From a checkpoint of a small transformer trained on Wikipedia.
Size: width 896, MLP 5376 SwiGLU, vocabulary 16384.
Architecture: RMSNorm before each block, rotary positions, no biases in attention or MLP.
Training: a variant of Adam for these matrices, 15305 steps.
MLP neurons of a small language model. Each row is named by its layer, matrix (gate and up: input weights) and neuron, and shows model dimensions 608-735. Each number is 128 + 24 x the weight over its row's rms, rounded and kept within 0 to 255. Numbers have three digits each. A neuron's up and down rows have the sign that makes its largest values positive.
Before each neuron's rows, "fires in" lists the words (lower case) most often at its 100 highest values on Wikipedia text that the model never trained on.

fires in: "by", "to", "in", "from", "of", "00"
L5.gate2380:077152114080165139130127115128134127179171122128130066117106117161117126130100101157150143086134124207103141168132190164161123166138167135137157144165146167196108126126090138142123142175142134083134115153116171127159107134097089122152117114152131116118168126128128136108128138150148121164114135166116117131100121126160166142103118148145097155146164119162168167112113132121123157133129
L5.up2380:067105116094161145152161148138132108134130096138133110100126130113156086157146130145102152116111169120113101129157102170172170138145133127146089112126119120134139128151170108130085143126109099126115109093162154108137124102108120120120150141129137174163117140128123178118111152135112165146133119158117168122123151136118148155135105121113132175115126161103094126108130136139155138105164

fires in: "was", "were", "is", "are", "be", "been"
L5.gate639:140121097131109157137143126113183111138120137123117098122142111107098114135120136148122131144138149137115161098124174088147075165120111145130114169150139126169150084143151149130101155112089117144155125130159114087171127136115100118132117171123177146124092127143109125110185126099131093170147129092158143166148160114110102135112139165126142137126159134142118136125129127160122139198115
L5.up639:143124085129135151148112143161124108127176160129155163104145083133139140114092130173153110155118133135145162090104152094129096183104108178130133109110150130151150107123128133152097161118121101157101080147149138101150155115126093143149084122138126119121093130122125170100148144117115160162164127115161105132123151077121127108110151136085156127104148118097099123159112136153100173170137

fires in: "that", "who", "they", "which"
L5.gate1822:133134128165116139160139111103122130101080169171108093165172102142104118172141119175125123126146142151112119100107133123105125124104127151134120118108165150136111054122115149096131094143132146132117109148124157142158112136142150119133125147181160111088120139118179122104174103157134106120141113157114146165163114136115125125139151151143155106127157140128133152143128135139135148160105
L5.up1822:132141150153139104121124129126159117107089140136097130174138158152108140110102106160116162136130154117139103167129113151145128172141165135155102140130131142138148090131135106128115183133088150147113132144149141142097128104180158129130150134149145163141102125122123118150136157136133123139117120128104144112112148151126162133136158147143140164125104106091117077137113117136149101088100

fires in: "was", "as", "a", "is", "named"
L5.gate1920:100107113121141168134140144126118116095156132126088144132151146124089096130099124096149135147171142166089132099132188123158135128172104103107117127157106124157133146118099128156113160117129062138089094140104116103149121149127142126161116171145154088132103101128127178111151149125128128092124128153166126145153120102177133125125164120118153124094154116119140156108172155166124128113109
L5.up1920:114133101119155150123167114115156166116163101095144119152084138117135130124092121138170121162129184120103113154133156133133121156140112129125125102172135112154108129131090172109136099098153135144125110118102104152144162131118129092142115095143122135113162112172083134173149111107154128127084170115097176141126103134130096196122140115093162123137114165181139086135132123160115111145164

fires in: "was", "0", "is", "1"
L5.gate506:153097106151116136117137107122074101111123092133080176137097100107146115123134086154152106161145107157144137129136140105143125090128089146153166119148125132129105121079118114128146189117124077127107084098111130110132132118138135152131130150125147141110107112119142108120161127179151117147182126132156149164128145091130108123170149120114115116125129131112119156092102139128146108160132
L5.up506:117125151139096129105123089119078091112150106115166135151127150140181144114099125142120073157116124113116120114128113142146131121165114169148155104129119106165147118123121106173092165138141104102123123147097105130140176132124094149164115142123118155141122118142133106073142132134088153153148131092143159188144095136120097124141114105107129139123085124148101157163113141091087138125155

fires in: "from", "of", "to", "in", "van"
L5.gate2527:167108120122144131095150095108125130173118164125114125070096118113089114082118145098111136138115100147139133121128159124150139143089086138169118132116110165116147106113129140135120125155103102105141139167095133136091134106156153123088126105077128104105138167104120163114131136106165174139074151101114144128137091132106099121170114129167148163114124177150119121141108146127174136097111
L5.up2527:117153114094151126096119121069152101132101101107091134116133123123152177115180095047113154123132128133125112132090096171106150137086098087135141099135130129157153071103134135113113101139130119135131155108123115142137085132106141112124116115112112136126119132149138156149158150165157138151128141164145160146141163142135141165142112161143148136125169156086148121147113157114122130165140

fires in: "to", "help", "in", "helped"
L5.gate1015:125127112132118136126148123103154149137140142116134096081112101126151127125120125145102129132113138141121132112200148087157139069150137104115143106124078141163105120109130096143163097110126092115108135135104129091156134107120119126130159124161160120138109121104138120121141131092155116129142088097111130134154147168106122098080157148117124087159183128114138140139098138135125152088121
L5.up1015:131100140073139130099118147102155139139146154112127149137126142153090127144121135148152142102138117170100091124116151118151146113144119114140124153125115100096158119116169173172121133151159143090178120090120136092135112154112128118111128086110191140123138099110147157111164120084160111115170096111131123128142101182158132131083158133093128111112135124139151124137135130135147154118113

fires in: "by"
L5.gate5293:124113074102107119106113149135159116112100108175114108148171149154136078135171118113167108142166091122132110129116121104131131154115065097147089132125137176125156129103118129130080134113150143121153147147180135085147125139146145104149117124133101171166120108109037135119162136100141125137109108110111148136138133125134127098130164132167104114137111150159145096110123160125114121144080
L5.up5293:113142129121115165092149190113150100086151148096129137120156153110145090115121152110125130090137161149105169120129172128130161115087116142102152148125073150137092139097086113094109153118139105076134097098105089098138094091115110112114157124146112116129115138113159103145107111140142094108109145123156107122130106140172136147167124141146126150103129175133113120103162116136100106100122

fires in: "to", "into", "of", "in", "from"
L5.gate582:144105146110141140117135146074074088120187162148125127112135128133128117094150107143130088115103142151107093153124118131142103142103138117139121094114152149112114113134134101135121144120146145105131124141118109088128144100121154104130110116145099095117113128156147125121162110120128126163131136098102158114137099111125148110143139144122112159129129139146104136115126113147120129092140
L5.up582:145173146118119094070133127131134088103125173104110099127116079142100127127104132100130145123138134140098091143137126136116106121101116086134106113119126133108141120136140152136109125115164098128122092121093124142163099125121113086127098098146132128153101123157075135131121123095132108122094095106141158128120139070102169150126128144102161130142143142153149081099132099144146112104147

fires in: "most", "some", "more", "much", "part", "less"
L5.gate2510:116096140106100155156140168122122126130158099111133082137116123111144080140095153112135156131157102130108116136132113137117104155136114079111102179141154109129149113128132156140086165129182139115074133097100103123078130121100123156141144096099135105171111104124128155124131130120155108191184151143119094148174120082134116157172157121130102090171130114127146120094150122146055153151109
L5.up2510:131112126132165140114161163151099143135146157151192140118111154133110075098119134131161111141135107126091142117136141150097074129130126150102097140137163146103153098131115183092152125148186111117100117146172106100110151083093126130102116085150125128155164130192147151148112141146090137159120069167146115120089080098104132123156144131069128096138097130116121088136153086091114186151135

fires in: "to", "would", "will", "may", "can", "were"
L5.gate4108:156150166075070109120140171148115140083112093142127124127136138146148137096131132123148107156117136150103102128071133111126132130153133087122175121148108112109143152086112109113108141144133157133130084126089118147119113097122155136100150131122133135107156138094164084095173143106159117111118135136135166191130066124108130164140126162163092109121172099129130069144134111135100163098103
L5.up4108:108130100132143167159145134078167114109152118146155090152119095137112147091106174144125139144131119141149082119158176138101136162120161149184144119130186166148129100145113121177129141120115150100145111139138119121136122094134093128142087105134110119116110086116121130127119148165127141098129121134133113100179167088166104134164152105093121129163144129128071117168122093121088127069168

fires in: "most", "more", "of"
L5.gate2142:139090156141096149146146161072114128133142101113152109160109111098096049104099103090098138144170120132111103146132095101138113107138096118111135157173159146108107124113127136109123116110156102133106154091121145095163119062100112134087122112125113102134104121122188078107135127136161125145133125100137114202086165102117124101133153121123074094098143124094147153132130081135111100155153
L5.up2142:127095112171096139115175154114120157102130117157117156127142148148099126109122148130175088180129111133122141199136140140107124095118162156128160105130161123081108130152122169166111130084140127149135132108114157117077100101156103153122111139111106103113105060142115118146132091124145153124131101163110094132112136137116161137165166135135101125131120123128102099105176113126149153128090

fires in: "by", "to", "for", "between", "in"
L5.gate3968:074162133127114142115144096122171166118134138103135110099116101181170147089083100184150140185114120180143113109161157170161102115095107112137113081089151136184100129184104100161154129139122122115139113102139134096135117102134135177167116096112115121139136175116119116140137128164138184146128072161155149161106182150136120116098136120177129095132153109138147146114110141150136137148121
L5.up3968:119143136168151111131154081100119118180147155109110162059120152127140182100125105147131137144123124201113167106171086134151129114140113130133147093141107104158142136164105152173153128131105118145127149127126157113150149091135116087138139114148117116136142118134106104100106138165114145143097107098130105137128134157136122112145110155139104127103108117110137149100115129122150100159107

fires in: "than", "as", "to", "like", "from", "since"
L5.gate3971:094138145114107069167130137158150150158112122139128137123097125137143100099188077114114129124140136132144107110100134143102136153136133097093085113162134159141087082153128103102141144104136111109159111120099161124134109134125145162124111150128117155120163119167111129130110154118143131143111162125126162116110122163111119158173118087150163141150129129162163162103111129105101117153102
L5.up3971:115170140108095132135104163148118120175153112125139103098110123121116119044187155146174126160130117143138156125130104116107129106112130134144118162133137153114127129162096167144146103132156064136117158131106109134136091127128082117083133175159149131180142107100143153131141137076091123138104150101132138119119131095111156119125138158102092156118133110125105154143119149108087107158130

fires in: "to", "from", "of"
L5.gate1381:103111155094133104107119157130146099163103114160128142136130131125139115144104118169114135155130086130097127184123184119122134135115103166157138143127140100133171117095159106120136161154136129111110087160124151126104167134101136116107137141142122096113155149136167135106143124108156142132153118126179106136124121146103157081146147147117119179127116145180166142129111136121165141092155
L5.up1381:135079177130136158096085152136119089130116096095143133106118105113152102136110089132166134157149095149145129104126143158136089138093114109162142099098132106144111139117182110107132100085102079161083135099156119094097129123139093143104143170115125099127116137160118129148114117135141128111111150104100158105091108108129158166098152094108096134111146112118134100132089123109098107079131

fires in: "be", "was", "is", "been", "being"
L5.gate4486:131123119106134110172124141140160151175148129110115147097146145089166125139089113095155138118103109107112115085125170114129175098115168139099147128126105142140151127123105123103118118156129138110122176121088112107084126087136147119128098152128121112114100141098101125132139173116164169104147126114149129129152156111119118110151099097140099103144092115153117113111141138128118156090141
L5.up4486:116140126150148149105098107090166140129103160157104111115116152130063081169096150066146152136119135129108175163119131157120098103087096137150116117134151107160142144120157148111110147176114110138150119165122147139139110142169101133149132088170126091124115139077160129154105096154124148118100115101144147122135124093184132155165130097099140114125115106185125124131131124108138152121120

fires in: "to", "due", "with", "by", "despite"
L5.gate216:117107169169108092093124130149113144191111125106109088116121136127140138107113140128107111104108169099179089129108151160099147112145105115163114126114117136144136122116166126160103140104144140129138109130140097123143101086135137127170147139139169068143108115127120147103123165129148161185157118080124127153117115110123143073131109139140107095132152094108122144100162157083119112159148
L5.up216:146158126112124150146158155096075131158084123146170141125091144130135146091125131154112160139101181115119112126142119161129150110109131125115104106087161119139150149104143165138110135137129155160102111163135112123142142121108113136131103158122140157179118121138136148104103106155170097122121135103127144138123165158085131118100146150151103127082155097122122136139120135124113147174120

fires in: "family", "team", "school", "crew", "group", "club"
L5.gate576:120099149117110129121103144141157150122124149144113108142160098113114121098134145126086139112166141171112123141119112188118118091156104123105116144121138114147115129141158149109146132126103117140144158156137171127095156095113122112144129109137129162083134183131120162116127067135136183155141103094166137141162131113109125124127089108166142147100137140159105113150105171132114155103118
L5.up576:118140125108120102146140113102096144126149152115101115133148160123114097108115127130120173132151211162153090119127130132150073119106124172135091121140104114128178112092138076120102144109120138138125132172180121090159145078158100112128117126121160147146157153111155130119135113114111102163125088099166130139071138101087158111165144168123108122102136118151109120088156107127149106095099

fires in: "to", "at", "on"
L5.gate2706:136151128068157125102123126096132102136152139082151143115143111084150137134154135109137137103131116143134117081154112145154148148156123117147161119138119131095129119174079122160124138092106096106129157181111126130166157167150142111138135129126125113118128110110102143163121128093119181150112160122147115163109089130124151159114106113122163104148098116159175126128096172110159132106149
L5.up2706:123122104105168153123128080138116142133147167137128083098116138133148143111101112125127138113164110127125153152100096128138153165178154155133142137117161126155140127113122158141099169110146107186115148093126105118125095106154127105112103114139091125138102138097090140123127118109118091135148126108127108189156119119137124135157134131118094115095147138103087109119096144151107106124129

fires in: "had", "that", "have"
L5.gate3662:103105145133121109116102138141124146155105138175102125121147145110154141137174137114165124141122131163122095099118130099132134105108164144130147151142197129160122107148166125134134142143066185102101135107109134107160117111102154161128138128138132093128160126155129128100148142087108135139091113163134143098086131098160128140142166145146121136163153133139102145150120145139159096128101
L5.up3662:095160125132133135151104123114138142160141168149141178142137092134147122137145128067156109153122124095153093118087138136128137107110124118099130117092116164181094120124079101110141138139111146135128142108134091097129136125150098106090119142155100137117104113107128088084155132106129146105108096144149121129106096108127086143112141112121121146155102111082142151149137166107109155064143

fires in: "a", "an"
L5.gate1910:132103153134111137143121119107124139113120117128116109106077156103118134106131192168126148129135160129127155131132095133132115108162140126145168158121106154179173154140176120121143159112084136107100128129114125145113115110157149107148156105119129147126134097108126117098109136151105120117126144140083146158078143113076138137143146124147136101105170137160134157123150122104120113097111
L5.up1910:170076105106128166143164130086141176180145103125133119140126121125128115156150137139145129151139123094125153090134117142148140171167124122098125111145145141162129121101107148122114089145127140117122135128129118135156153135126157144086124153133116140159096142106099151142110139072149105169183106100154135098137115106164133139175137144109104181156104108122074113055142164127106098093124

fires in: "would", "will", "to", "t", "not", "did"
L5.gate5216:145126161116082157128101137132144121121116112137139094160134152120090142125090096141134072126142102112091164142135169121186114132093112073154091097118165138148123156126080120122131178111128105131124112118098159164179101125147114151114104130149144071138087114136140146156161121149145154094121117123171147142123136147117139091158112153127131146155170163143136142106094151100100111139120
L5.up5216:147122122126151141113105071130141108121170107144136140154122157159167131110130122123111134139132121147129128148135121157124166106108130115185113111120123160159088142097125147105109187113095119098110127126123181091095137154105101102142168122131130076086164133165127115121151120128120111135174124142136157127144166139154138091156188155117076109119109154126118097095099165086141105076138

fires in: "of", "among"
L5.gate1294:135144127155130146141134146113158122119140133113122121145099140122131153115131146120114172154115115084173105132132168130143090141168117073100110167095147144118117156108148123111078138135092154130090154124098146128126100129119106153106127156119177153119133115121118100097128155104162131114106113139138161166163124114090141131109127168141116149157158075101200136155127127177134142154136
L5.up1294:138081114108141160149102108085122109122122117163064090132111125122103134148124148189129138106122084095128118130128128122151116087153094139094141124139116077138134131124106135111136126109123152180081114121091103135117101132106110143151100107156164166101085073132109120109129114126122126089104131115093123079154124141131140177093144152089135126121109117152112091105150143154122115091164

fires in: "had", "have", "having", "has"
L5.gate2356:128137193068181096132095103147128171135146114143135106091143093112146105121128118118107091138131152131129101113096160090147111138141094139106182155091094189129170065122173111152114135159187122105134127125129152151141102174127157143126132137113103167158118157145101083137142146135156099145134096144117113157155097130148081122105130118118129106151157145127113146104159119161111135118150
L5.up2356:141149083127125144131120107147117172092139080159114107122142160121159114128155108119126122130162137130101120069111109098109107151132126099112123131128108151126079112070144138123124084085084106130148091166074099138091143134145152072143159130158178125161096146100096128146154123128098118140154155100124122144132099152108084126086159129118096126150113110174130116161122150160116153125141

fires in: "not", "t"
L5.gate265:159130102107123094155131118114112137132148105110135119113129141093137110119134105125113119145133122172122188131137172179091134094145108097106181157156132133173130114156079159162150115101089097131119098139075153136179146174174102106107145125134114061137136111122077130115134146082128159163089096163171136103119130089144090152144128103125121104140124157173119141109146121105151111117095
L5.up265:105109094121098140126127126112100149169135117193130148088101135138107157156133103152096131094132122095127169141126099157108179121147121129174087087101128086112110099148126133120120111122155148165117155128163132106134162097124141137108137142101108155135113115095155128142147118119147186130115100153149128162138140084140115138129080123139156147112156142103121123149177111171118124152144

fires in: "a", "pos"
L5.gate3585:149122099127101162161135113154088105090135092129127094107103111132146120106170157110144095127119140107126084131160119156132111143122165130143159129120111140124146100155126129104147108131117150109120114145165145152108149152117099168150131128093115095166162146148139139130110137158125114131150118148154140113146145109133126109143071137113116120110144104138196162132109118106103067076122
L5.up3585:118101104109105169101146124111154142149107161144095109114133123114101087140125143121147165179144159140130155151132137120135092137139104134155073100108117172125127119148113110133127112121103087152094126115081102135148092134158147119135128119119115156139107117107147156110130099157128052129150135124147149115105166065121121103131120150154113096135086122142094140075146099107100166094099

fires in: "with", "due", "resulting", "to", "based"
L5.gate4166:086149134142153101151145138114127175148130107116135127132110089091137130120130070176100144126135131121149146118124119176142144130080133101118124148133159118144092108130154129125112116108084162121099150103092082128158156094156099151109133102090134169131130146106102158124112108174117099123099151119139129122118128154107148088161122144140082114177115126109116142121122124101091123169111
L5.up4166:084119105159111130115093101122183192080128099126123131122158130155109139169158098162097122100129143096107121132087100154121084161126118113139122133159059097151149126112122095155104122103112122086142141114099144137071135131129090153143105129126100187150132104093130126133138142136085153106130137137105126109129124138089083112163132130113157144081122113135134137091149120143067082157150

fires in: "is", "was", "be"
L5.gate2720:115114113105098142151072118128158142100179119128133090084134138121153131101136084099131094130108163101116113132092140099111146134109131121104136139116168160149073093092136099113144121123160109136115084104140107127109097134180097110113116139148148135117128147165100167131169125158141124168171146133141121146093169117121093116080138106109134164119146135148115111140103036180126126124156
L5.up2720:157124145136173135152127142140143115072176155106135103117112178105136150122147110150118134105105096108150139067139088152143120143086086175103180127116159106118120112152140085128135128170133162137120101130174165156125180125144096140155148119134125126140129105154123169137122094160129136173113126144163108177143115120137133080124112099107113134105121138090132115178164151152138112111144

fires in: "the", "its", "s", "their"
L5.gate78:150110188131103158129122127075170078102147133158096099143134116122155143105136112099157142195185130126126155150126137132118120095136106110130143125128137124173131171124125116097120133127122121126136157150095136137094118099138120154136105115129123108126101144121152154089140185112172126156132093120140152144161189096163150118107117141175120142149106115160136130092085177125105098153112
L5.up78:103148105134152167122132128128127172147144106116104104153081144119126136142146112071110185126109119120140137165173116124161097126148125103128126073123144075162130152109093124091076141144141111093103141143096160121131159092150112100136146172127134100136115112133128152113127093098142152161143132109118175178159120122083116130124188133123133131165104108136093125088100118159112104142096

fires in: "is", "be"
L5.gate2966:141136094122138081119076116164106151121135137157145137139069116125086131135124109129173145130146145151142154137108179129088096099114141148163127126097146176162118117097142129145110113120088118143131081124113123152148091181132100132150148110119145115110136112150145102102147107122150087129169181142131146087091172129116133117080104156117167154137161155159124105100112142072147131164105
L5.up2966:085117138137128066125114098127099121118118142127129147130140154108121144124129112150132165087120095163175076134139131118119115139134128123150082118141174134105100107112130131133111152144149174116133091138142107128130145122109121126123091131086136121144111108137171133140138128121127092153089091126118131162130101127133147124090117118126101139139117119154093109088122135162111125147106

fires in: "to", "with", "from", "of"
L5.gate3603:132096149099099141108154127123085129113097126127123116110119147094099142138150103143131163113119134122149118102129149143126156150165107133118103150106087068144127148109118132187086118131127127128097136118098147100059137135141104119140107092117111129117145107078106079112173146140118144151114111169168129076116121148112141083142079119113134115104105103134118096150165091165104100126143
L5.up3603:107091154093101138109098139077163156131148110124137157133125117117127123123145129123151133085116113135134171128156109156161122111121101122059093157139167119161115120167108143153081145128108131122152146141118128135126153112136105158116151134135164127151120106104108137105119096164102110141114123119125122076110171118108139112102114074107134152098144153138159128084102064132134112098145

fires in: "has", "have", "had", "ve"
L5.gate361:122133153105072129144155135076140157112119140124128125163150128124146095102140127146137134173112112126126138117158116097147125119119143122120113106148121139167111113104138131150121130188099118122116150112145103115125125089125112101118110168118161117143131125131122120135217130143136077178118103126140134096126116133111119120102153141139144115168126082104131136102118143114172084129098
L5.up361:147085105101147122165115148051141124132091144122154144142131133142127115120134144126139111118088072153116131079129147145145137112118157126143092094157118128142128107106144125145109121157127135145133124143112103137123172112150141107134129132124114130136131102086128126118144130148071115147107111089145154088117141151123120107106164138099137117129141097074124159116134095123156154112089

fires in: "can", "it", "would", "may", "could"
L5.gate4713:099090144082119125103141124123103096110179132158126108146141063114156105138148136146117122125123146122095134095119165129110126106114152116158113131135129176157119133121131122093146109090127120154174103141090111143132098118129153128155115105135150141171151149135129112126144113130178122145155121161160144175124149130137129147135146089146160082125172113133139138120104120168118126134111
L5.up4713:123123102135151133115154096100122129132124116133122130116105169131209127159134180116143180148118145081160148124175156120159158097123115157158109156115109094133168135152131132127127128127170131136113164145122111102117111143142120103140113172114126130147106126122118115137123145132167112163139104135090123150176134101129144133116184114100170135131163144092111111155118122157127110140134

fires in: "a", "too", "most", "very", "relatively", "is"
L5.gate1089:127124128123103116170105125126132119116144168115143130132167152127126145139113168153159151118151120132128143129114117122119128145154134152117147116118169097133167082139108136181132179154060113150091064110124124114126136131142114162162083158097122085160145124133109119149116115165105149153157099138138121144142118097127104112095135139148125106123139106192088136147111083148137135086109
L5.up1089:172103115104118138145147121110142160146119125175101148162138173115110114129145148110118156098102109111155106156158101115166148128142115102143137136160103109149132127129139116103080123127105151119099164119132113128097122127162111113120146140131148175132157133137103091153155157129123140111151119132131121105180133134158115120137110130119124163113136155121093114142143140135085133106124

fires in: "with", "for", "through", "at", "in"
L5.gate5370:160147118112121091154111105151080145160145142106128155133165142110148102094148111115111141131131094107123138112169124126122120158130108088105139138102133068165120121148164110117122137147170130133161122120164135123099139138155087158103114114139126087114146075102084127133156145119127132159123152117144142152146137160112145138104109125104149088146136117115122158139132124164127118146119
L5.up5370:138142134102116152085129078128148125132124133126145123104124155168124149129114114196151157133144112108160092094095132156179164129106097138144110119112149081130085142091157087147122167140137191135135154094105098113163123117100141125131123142127108148118126123173129155102115144162132128154132145157139107158158149144115113086081112099132185123098155097086100099131096111177115153133160

fires in: "was", "being", "as", "received", "one"
L5.gate1957:136109120143142143110150092156130120145111122174103122107120151087149110111153122153147162134121164141118088160170085164146102141143123133129141167124130096104097125131153095125088150138124099145117131134088145135173082109114113141143118128124123160118090125120116148118150141061143179101124142112150110107133110113121098169154113089129148113151124132126127106114156141135088108130108
L5.up1957:181105067134126140088123125109152112114138085111129140168098133162109148111122130121106148137087164129122136154168100141184124111144084146145148156143117101084151168087152089135110135129135141165159123119100123104120122165167124178137091113155130125134114106159092158117150130127138117087145104145145170172086123112120139152153165123127117156125119069135139143123105133154139186126134

fires in: "was", "is"
L5.gate4197:148139157102181151137161101123093145146168067148115107153150099104122162136102133125116111115109148129128182154081119147145089093152129110152129131109146120097129108140118152162152097108152128151121105131052140148128146149098147074112109165091127123114109162088115143117138109132138126131184130121166063150119099083140116101072112139104131158106131132143135136121171119144138086131124
L5.up4197:117154128170161153115146139091114118135177102170130165104087144124167169197129136141145085134111145156118143158144125149126158185140166110140107101129143087132133156095124131140100109154070125128114103086088125153113134099122135083153099168090116072130102127112136175131154079125150167132144151106108128150128142101122150142131108150108135105140127141155108119188113086131108150144121

fires in: "as", "was", "been", "shrek"
L5.gate477:117081160114139119120130144127126123123185150094106129111102114152161145135127096091105171109154113141138160131136165094126151131154150112131131098118138151155142100145125136125150125165129111154125116121139161129108152150127141165157131127100109137166113158097093133139162090121131158130157153105140147159135106150152102126108097134149092142110123115148121080116129126106138132083110
L5.up477:150147145132116114113186099147101111126110126187103159112112104164155096163150105085141153113141180114103155128141135106180140120140161169164114136192142071140170131147162134085111126101120104178162145118099096119125099184172148165136152090119103157131068183155193119113115117153126115125193079131121127145103172053159101167121106128136184135154119188184106137140133146134109135149115

fires in: "in", "pts"
L5.gate4991:107173172120120127092097135091137115119142128121089087131118134109104128113177135152142142158165153144111125168138129119122155153135152137114130119133155137098147155108149141140119120141121131101139102155118123124110133130175117151136088159160110175160123173099141172120109086124160091129120133168093132125182166141128159130148104188122124132121159138125117164159164149081131082095121
L5.up4991:127120120119140126156159181141095143134151159134134144129129102094165076102145143156104119115121141104137135124110138113156150115143169132105105137107140127109159115167137121164165127108134168110084121090093113078097110145115102111146087156108167109146104111129105128094120114136099095152093122083152163138123137109116135140101137126127145108137131111124114127141119111149145099107130

fires in: "was", "a", "is", "also", "one", "nation"
L5.gate3053:110110125146080151127135165148126101102179133156151085111096084138148131139120105119171116165129162135126126120135132091111098170124148139117100147145121092127104124136110134105096159107117065139132095085133152128098098123132131155166154134141121126133121148174130149101153121116150122101177124135119120152131105064137133120122140134154145086115141139102141118154149154151111166155096
L5.up3053:119146163064124135122098138119132146142133087147121131111152111128155140107147099101165088113126102079087119122111134108149147153160136086101151129140114116107156121077115158138133153131059114145133134157156152158087126140131143124153106132108140119182122121097113178140165115098129143141149144123079149116113106117121126140103117130144114076152145170132125136123140089151129146087130

fires in: "had", "has", "is", "announced", "released"
L5.gate203:086126123156129163162091131121166108110151098131146144147112095114138085079115079143134137111165108132153114150154120113115124145113075117136111133140114169158109103102101135106105138142142147083148132121159104131077124124181143145123113115142175155079131114126154123086137145140151107076148153174109076131174139145143068113164106102111115119139157121133129119100136135104157141093107
L5.up203:151134129110139126132114120149121128087133141129106108136137147107150138108100107108158132106128126146119095136095143101122161128129112132175188133105151104131113097128164101107112125099091137117094145168146124141122139120099159149175119093127144127117137170129116151129155119148127126160135131115146134136106099077118160066135165164115156087083100119177103099126083127107105131101111

fires in: "to", "just", "t", "would", "will"
L5.gate3221:169085103110089151132113119119099150154118159107126125086089147137160072080127136170126120127130096138135139098146130067123177125138124128174122115118167066118146098123136160150104150123120098144109145076091118122102140090128118077162112123156164118166137122146115102155132150167130104169131097151127139134119132118115113090133125127135131070101146145125112130110134132140185111136147
L5.up3221:145070104161119102149119120109105142153120141129100130111116111114156112117114113144084116114129141153087157155150143139136117113152135106105152167102139143163166117107111127126136109141089131096129111156125108100153150123144116096154146139152141102108138114143143142135119131115121140096111119184123115155134091112110139134150135159107139065114125159156115151093139143081135140141155

fires in: "in", "through", "to", "from", "at"
L5.gate782:152141138094112106157104158125141120102135115142104086110125093103093163122136113098118120122130123165134157155087166131105136116091106124149138122147150154127105144092145134108112179115115116129148118133122145111125114086103128142103092099144113070115117112130141138134148111115168133099124148163129143152126156162158123103105139139121143139150156106086174099129144144185105117152118
L5.up782:123154174136099131125142124134121103121108164151126143127074147087103131099117095130127125142115165161107117153123158130138135144116099145130128131118111103103107124115116140133160106110124114107140102142111137130146124135143081175118095124128142123119122101130109158139150089086082076088138118135119122086115123137176158113090103130136129126145169122145161090096142143107133120159115

fires in: "for", "per", "game"
L5.gate1033:118147085178136084141112121124139127141132098142134097135153099122132145122142142087132111126152099168074077123152147150134143139094120132123129142172144127119137146120150106146174119143128107091098097090158159128122162109137114110106143132126127104136134125123088148139139120122149122085150173170175142116155123156122133140110134154117144115127159150119134175138109111118170066138091
L5.up1033:129174117118139135121122085106131113092147104156091125086081196173123156114130122129162124150143100136102141103125177134174107098090133117142157134126130145157037108166124115128166126093159138116160118115119128129143125121110105137130119086146147107156142153148126152126163176135148159134115103138138124178159128129106132117140115106130082146139209127141120118114170116117121108129068

fires in: "to"
L5.gate4198:091108129113161146125130128095189139131141139127134109107139104096066094120126116152111154107135129134131126158126166146146127138120135111140126125164130118141138115166119112123101104080108109054097144146081156079087126194152134169131166136136108147122145166109129155141131155125150156147156142114154121129144135133110122128131112153133117119126176128116120131160098165177146118135132
L5.up4198:163131115156141152118134116138132089143124154127125107117122094133138099152150114105142101088104111144128148156153119103148135119140098176080120146141141096096106150129103122121131146090108097084092116104083118121140098092088093095158181152162126157136128118116140142112129135123123093153150127158125115088101109122104083142099133140151101154092157144124107127113145117139138152088166